From a checkpoint of a small transformer trained on Wikipedia: 4673 steps.
MLP neurons of a small language model. Each row is named by its layer, matrix (up: input weights) and neuron, and shows model dimensions 208-399. Each number is 128 + 32 x the weight over its row's rms, rounded and kept within 0 to 255. Numbers have three digits each.
After each neuron's rows, "fires on" lists the tokens most often at its 100 highest values on Wikipedia text that the model never trained on.

L2.up1959:117139091173141103122160127150112166068160171147118074153067098105152121104153101172139132090112116126170112146163114080155128064160104170166151130150170112126189166122185157131130165116117142082130157089143130124148163134161089162151156153185135146166121081140134195083110128051110084164158122085091132142176133135158143089120176065121129136121148106092145112153164114105102154091162128132134135105061117113091090158096121077143196179173195156111131196155081119095127180091132081169153123093115103137155164096248159168000135092117133135114081166166101131114143086152169128134
fires on: "\n\n", " (", " event", " Incumbent", "t ("

L3.up1481:183133159152120110120176161134140208125136135132155162137153096136083164126123094115211062083063110148156179135149255114137170188168140138111154111109131182131168143136255081085108093200124127127120062133129140073163085116150132066133113164132156126140139151133145131090163154031061085100112095094163115141130193130164138113105172162097096125170095114111092104114133102110137123165153117112116117149113145112107138122125138080119128108189074172108170126120110156118137172129134160136177144113135135109141163134142109156140110088133159082142119130155100119120143086108144138105
fires on: " | ", " (", " | January ", "t (", " mm (", "ia | "

L3.up1437:150142139110160102085183137132131025163122141140115070173095156123141169142055155058129211119122184159140116108107097123186123138094111092138125162134203117139150176156154074108128144158116128114157162146158124064124201145159110120088135132135139134156120146116106092160132109113104135148142184112181135145180110118159076166127125116105112069096094120164100132144119134174138137145144170137078101046154113136147120134177100159139171125154095140139192106188144091092062063158119122114120118103157139075141157048125139120130149195213115077124142133104120128127115120137099179096
fires on: "1", "2", "4", "5"

L3.up1442:136135129101120159117119099139121082130140067120134150089136125159124064097132150162155095160095105150147130129149123203146157183122093135158166157164133143170124094116144128125102108131143117157134149134093149140102116138054168163120100115154165077190077133103109122038123171064125132137117138147181119077133127077135138098111201122103072133142135137101150141184144155150149150100178177129115184100120127151175132119131210112179108108088118151206158063152106122093116113128134141112131170158089110137159125159097144089175122126145064170107047158103156158144144142123125138142
fires on: " no", "%", " do not", " did not", "*", " No"

L2.up1715:139117108173072197108116170160137146127086153153136163077145113178094112117107135157185154083153112114088146089100089130137197140105133081119141202106132144090096176114150120180129181099096141159160127133126130137102083113113102131149129135119098180133184134096109117135154125167029121145104141063102142125122154070086114166170170113188123113170121152120107128142150135143082129178114109142097110090159119090116132125127131104097129150126089122158116117121127066217145144161068215115138158116177102149135111111106113159098123137111119138134124104084143119139105109116144119150
fires on: "–", " | L ", " Centre", " | W ", " – "

L3.up1013:115117118085132095129149118181120167117138151136094149136174175162105164159138140121098155137102130127137142132126206122092111111110083090106042144108139140073112140119071137168099080120132119105214088112121148158069137082178161152142153137152178132139144103111064120163148115135091125159164184100170168085137161113090095096159136082168059082138200163124130131155127103145127109127135048158077127105144116099099146141137134040102158134142154117175094116113151122127127169104157137106160151085115130102095153066151115152106151126092161126180083196107097155108145141142172114148
fires on: "\n\n", "===", " | January ", " January "

L3.up20:142134147110132120095044134157142114141094157124109111130174150118155103102165178166097226134162122060120107130140210090119116207149133097150143126098131153151154120091088099081124072104154107133114100106132118143079171094126129120126124154113110131113137123127106095066109118143107111149165118154107115105145118139123124138096150116139120140134067202130106087184141100129149142140105183136089118087131167143111132251109078124184161158162000114147134114150151138099158081132117155082111120106102115128139061013171120191038170000095085071112123144102144131169130125108108128091
fires on: " | ", ") | ", " |", "\" |", ") |"

L2.up294:151108112169157145085136156128143126092098092109123110143117143154103073157107106156124077090145081068114113201200094182156161144084160128190090188142154155128156115153122096110129133100168163093158168110136134109144170072152136059059151041152127155127137135069086164149138138098162206083094090082145169093149166119123134127098158170107164169075166159255146074165131156163132138155099124153084141133055108063136131126114155198105113112090077157142128122136083088127127116142131105045116139136138163128085165106128115130150157104178090065154166157161147108126134093089124130113
fires on: "\n", " Pan", "- C"

L3.up1432:142116128149148130146145130152138084117155157108143067086145183118176136130102135128133151104164102096131138112108137116121170128092111204125152122111165159170179150124152102100123092165121067129139163084094126091135157036131148096139124106142117127118176052096159121114139110098128123099109137131160102118180168094102132119101163165134147194076104084152164073112122094113157125000144106154153120225091128100118131127143100140083137120130118156139123000166078138145118163127136147148124149128134114112056160151099121179115173115130154098129096144104169110113111125141103107112
fires on: "\n", ".", " ="

L3.up74:132129127157144153069160137089176209129164162106111142144124095148121130141149149196100134120032129138044161160143113112136099115165157165140092143162133153120108059124068144137127118163140156154111104101149159095093085150114137163089103103167096138109154064126117202154098133156135129084088075147106099120142151112103036147119076126122089182022126111113146104068067094080116075143053137153055128088076173148136121203191138128092159169138133167102140119119138117130136134137101157124190154136179116108157117161136151114155136120153104125191100109126177128148171143101158129219
fires on: "he", "ater", "ord", "rom", "uf", "ult"

L3.up1768:112095119181201133171141118135130142094095126150066101089135174144111136101164102100103143096156142111140155122138103135126123120113080098126124091155103128101139089139194079086139114109107099137100128154125167145139159181091122130107159079150124082114130126127087107132157176116134124180161162082125177117224144144159116132126178126126196131125122148154215096217119154114137082156141161132063126114116134157156058181130139121126148122142080145135131213121122121120090116133127119147107147117090128173144176021105189115073116130092078111144195138167169141142160110128148122097
fires on: " | ", "; ", ") | "

L2.up714:098095113147115127152118125148106115157042059138163095163169120128144143120053153089164114146145127090140202139202125156137136115116123142149085134086140174113151105112167193129123127181133123160109133125082121033148143118106138170127180125099149165176176138133207084182127200101078159172154084138087148107163078163131091185125083126130115140129175085129127188172117097081122122127141137118134097156163168133176134146126136117174151096110179142126138188113125127095099104190106145105161167120140114159042069141131149142118074077154136131105092127103143161143096165127161047141
fires on: " n", "N", "- N", ": N", " No", "u"

L3.up919:116163085115103109144153157074140129149115149127122098105141072124118097134137110153111196160151101176118146159146125139120167123081077083114169142154125134137084091110135123127146130080096146184109137103150142121053134115157106123126139111188107135127136159146143185092183140033124180161131182125186152174108128064158097083164148102092120124132163157102184054199081098150093097134158162147079121129142157141072136114202110097074151150124120138098116153145183114100122063159097167105150139144143107139123168111167152250107114107105117134090098191132139148139158150134138128109
fires on: "===", "\n\n", ").", " ===", "://"

L3.up1719:110177130069140130112196155114090115155090158155076147147155141168134187102110107155222101162112142194167105096115077133157171153158072187134167117099192135127095115184113113126194150098159153152113185135159061093114147060163153148138156095132121100151100129129097112135109132073155049115137128174131165136179063133074139179141152137100125150110055174135110078234168116062132129105156112127101160123133200131111116131060110112173128185081149108124157143133161127117153122136104093170178168113155105113155128130140127105116177109147154108097090143126141166096138127141091109083
fires on: "1", " signed"

L2.up1391:146164134156201146147126108111150165125162079091108089122147072173106162124164209088138128191116117080101132189132141108134103150135130121158186132118149174071115131150117188107116170148149171219129121144122165134097176135123133126156144143117084058152143205102128148124123132114151122132136125112136082156127176166105163084129108127141151154158110080167118137078145159154174149108150162104139115144058134150133108148126133091138154052088149077131113115128168103080165077134171141107163146255087122145140116160135142133132110129142092138111119149093121125087176130092195117161
fires on: "|---|---|---|---|", "|---|---|---|---|---|---|", "|---|---|---|---|---|", " No", " no", " do not"

L2.up288:128108107146117176124104211121110046144166112106132141164195099126099132189098123126176096171140123160123111142099085155088142195173175121154177125120201158133129083124165123134198093069113137123077094119180099152098125133093126103138146167094132188172151096120158194125166159099153088115114110098118133147107111140110135100092186077197126124103189126115102124110142128131148121122128115189106156164144122087109112202190139151111130152111095139238119058137193058115125135145137170132155164101105115120127102077206080139120108153151090155097097124153131123114094198111135112116
fires on: " | W ", " ", " | L ", " —; ", "AR "

L3.up190:154156111133235121124174148135099165143135140085124158162129145121107152130159113136107083159117117108097103202101103193104107085157137125091164114091063123124074076134210117107085102148119147128222156143122154158181141094136137055112149188143193096167129112129169149098151194169106127071131103122080166140101125138107100153154111135185125136160125182162185109103095135100168100151153173123113111181117084142164133156123186088175150142136092046108086133177111132115118123131152122163107148131160147188138098105126072214126080118122088187211151122127123183185104133144161215131
fires on: " A", " U", "\n\n", " sl", " O", "\n"

L3.up1512:136153125147140143132047135113108088142088142121142116112089165114118117082145061098151195140134124088148110116146114117096063138038056102121141171140160188142120089137148109145140105104174109075103073179128098119144105107156129148101132102133108109125076149095088092125168173104138133088183132098188087130134153139150087160115141135145107126137169129107190073093087143144130109158156146080179143114119149076147119105147114176046123111082095121146090160136180069096109105151067151145134206159158136130144154171075183155091129070072155119139094141107110085132108189107104203154
fires on: ")", "s", "es", "ing"

L3.up1815:133171134113147133166155161133104121138147206126169126176149117117115158092139125150151115130112196135120112138185122134112076105082115062122068143167124105109079116125176086110103118106047087146098131141048177133102173134061119073140099101133069095093144135141152102056190059139099163151124093150149100140173104148104144125188071124124169169176122071145157128087114116163112085073126119080096103129103147114210104110137095088171139128154137145138130123183148138164124123120153114160173149148184169150142072129125089090137135164118133139133201087154142130113198122132096153124
fires on: "000", " International", "I", " President", " North", " I"

L3.up1865:146186101121113082124141162143135109149135120142148119136164165113130158104083186150157157156117137137062114094116129156195138083111114094164129108126093153114125150117184119153116080140142114191090140076134060067087107128097175125201147137083138136167089105104135184180181099112109141133168145121131176163154169177090102119115146189156098136097149153097119073091131129159072127102138132103090195074144179171158145154112116129065117114106072170179135131134145110175209142103065166188112160140156127166154158075146088111114157123161120100110147151135092100086164098121146147097
fires on: " |  | −", " | +", " hold", " District ", "istrict ", "| Turnout"

L2.up1122:130142112158164147139197129176112106131088148101107148107119112142170135124133088180102178164100134093129137180162126114104109133124112075061124139126126062087126132106229112133176123116142138137138085127051155125153095178127127122140108123166167109167125095092154097120109111167184139100136127123071132121113142128127125068106081097160135140083173117111159103131184078213128089108101111098108147155178134141103166154153183106136139152133074116177150111153200116161130161111080118132136116054182159169115057091104166078136153118116098108223100143118135182147101163150181118129
fires on: "- Gr", " Val", "\n", " D", " M", " O"

L3.up1136:140127140081132152133027147096167107122136116127110094049099153139115099169100115117156120150176148164117111136114071129144092134072104119128107105113115202090157156082139135123169120154180121167118080137132103100123111123120150119126028086167125195091119108098037183085116174186157074185150092141151126094116108099070124151159136166197123156140110098184155114093124152173118150119136151096145112098162095164132091084135105184124136145166123114094109139207133173106086114078104094114115131173188101040088135131146128065111093112127141096111148071145147105148126099169150243120
fires on: "es", " finds"

L2.up1237:151147081083129102133103137135120129180116136100090102135176122093154123115127182121125224054158112111132114129105243089162120199113122075145107126096153129123149117112076102061127108153159099111114101121152147153084143105089126146159121146087096126142146112114130112102084155126090120153133171136145089095188125163131118124089125111122091113126085139130151094255124124143159127154105171139131122089157141115117084247128102185172134124117034124123185138128129132101164095165107175204126092096118120100136115010176104166067115000149104124128156149115149120138160090133090127119
fires on: " | ", ") | ", " |", ") |  |", " |  |"

L2.up429:155134098145141154110135115121139122255122154161131147090125131135184113144161098128185116127120042158131179048124177094163142112151105111129065099125132143162125077111189168113207139107145149093167123114134136069134071057060138121110118138105131179134083111168145110101125108159100143133153095210083108134169120150161098171143180124121129166160110091101169234189153135167136108140103121168134082118081161182067137144105147167075116126141158154124105053101133118158129156164126128139052111113113113181149155044175135171088120109175111056108082130160128181144176132152077150115
fires on: "\n\n", ", which", ", which is", ", who", "), which", ", which was"

L3.up1841:097101137151154078171167165118148121168128000108188137090133119155143178135119148137165122143072104120162137143117111142138112086103147096172136167136150107133110122149113134131121123144138193151137155175100137167184135108169138122125120049109145149145094180088144163188135105170162144147100121189117128153147108120072115149113091043126090132125124099120148190115144095140091087151153127134143131219157116077133178185139089156104128096102049151190143163116168117125173128176137137160129177185111151105136142130180125111094133108140095122123100165077167111106079128174135134108
fires on: " N", "N", "- N"

L2.up1359:150147162146114114100176120105140169141169128098206131143138100122139117182135119095123135069154121111154134171137169126072094078111135103090159096138093126072111139165149163112172107169078129108104126043147095137138139179148164081145133081204129146059091188122115154106137108106056088104150123122108129114115128074070127135141148165090168163144141091181174145101118132125191191142152149127126069134203081086181120113114164108185123116157075151154153137162169084095147171102159143169108081143137184166168069153105149104105105122059165105096087124137154075144136162116085122182
fires on: " I", "é", "I", " en", " (I", "aise"

L3.up1451:172084105116136183137119154067153107107136200126123121110013149116138111106152125147153151137100117153153165103045159116179085093085046146100122078087103044044143134114129155148153157118164128092221123106151154151158069100205090131109172128135121164137137122094138130042101133100079119120209098129148105145140090111165148134130129094149067132188119159116184162116090154155085123139118137213149132109125110164122155099136045158122140121167146104160140113143070107149161134163105158126093150102113129157181083046127133120119132125106119148115085095129112123131130195117102161138
fires on: "\n\n"

L3.up1218:155142146087089086160143133128152123172140180143117119117120133126143122138129113177135109058133097122211137119112192135116167170118077121050138173095158115142142122191109095116152180153146159161143075093136129147084139150168186148086163109098190160121200094175073144114137126070069078092126145113083152106117127086078091126093136144145135145109129133134248096111127152115083096141104143132170157103145102150072141131063139101127167156158137145113126108166160127168081055093178123163135136095095189133107040096147157109157135202136110164155112078084110145129113182091113226126
fires on: "- Gr", " Gr", " Str", " Me", " C"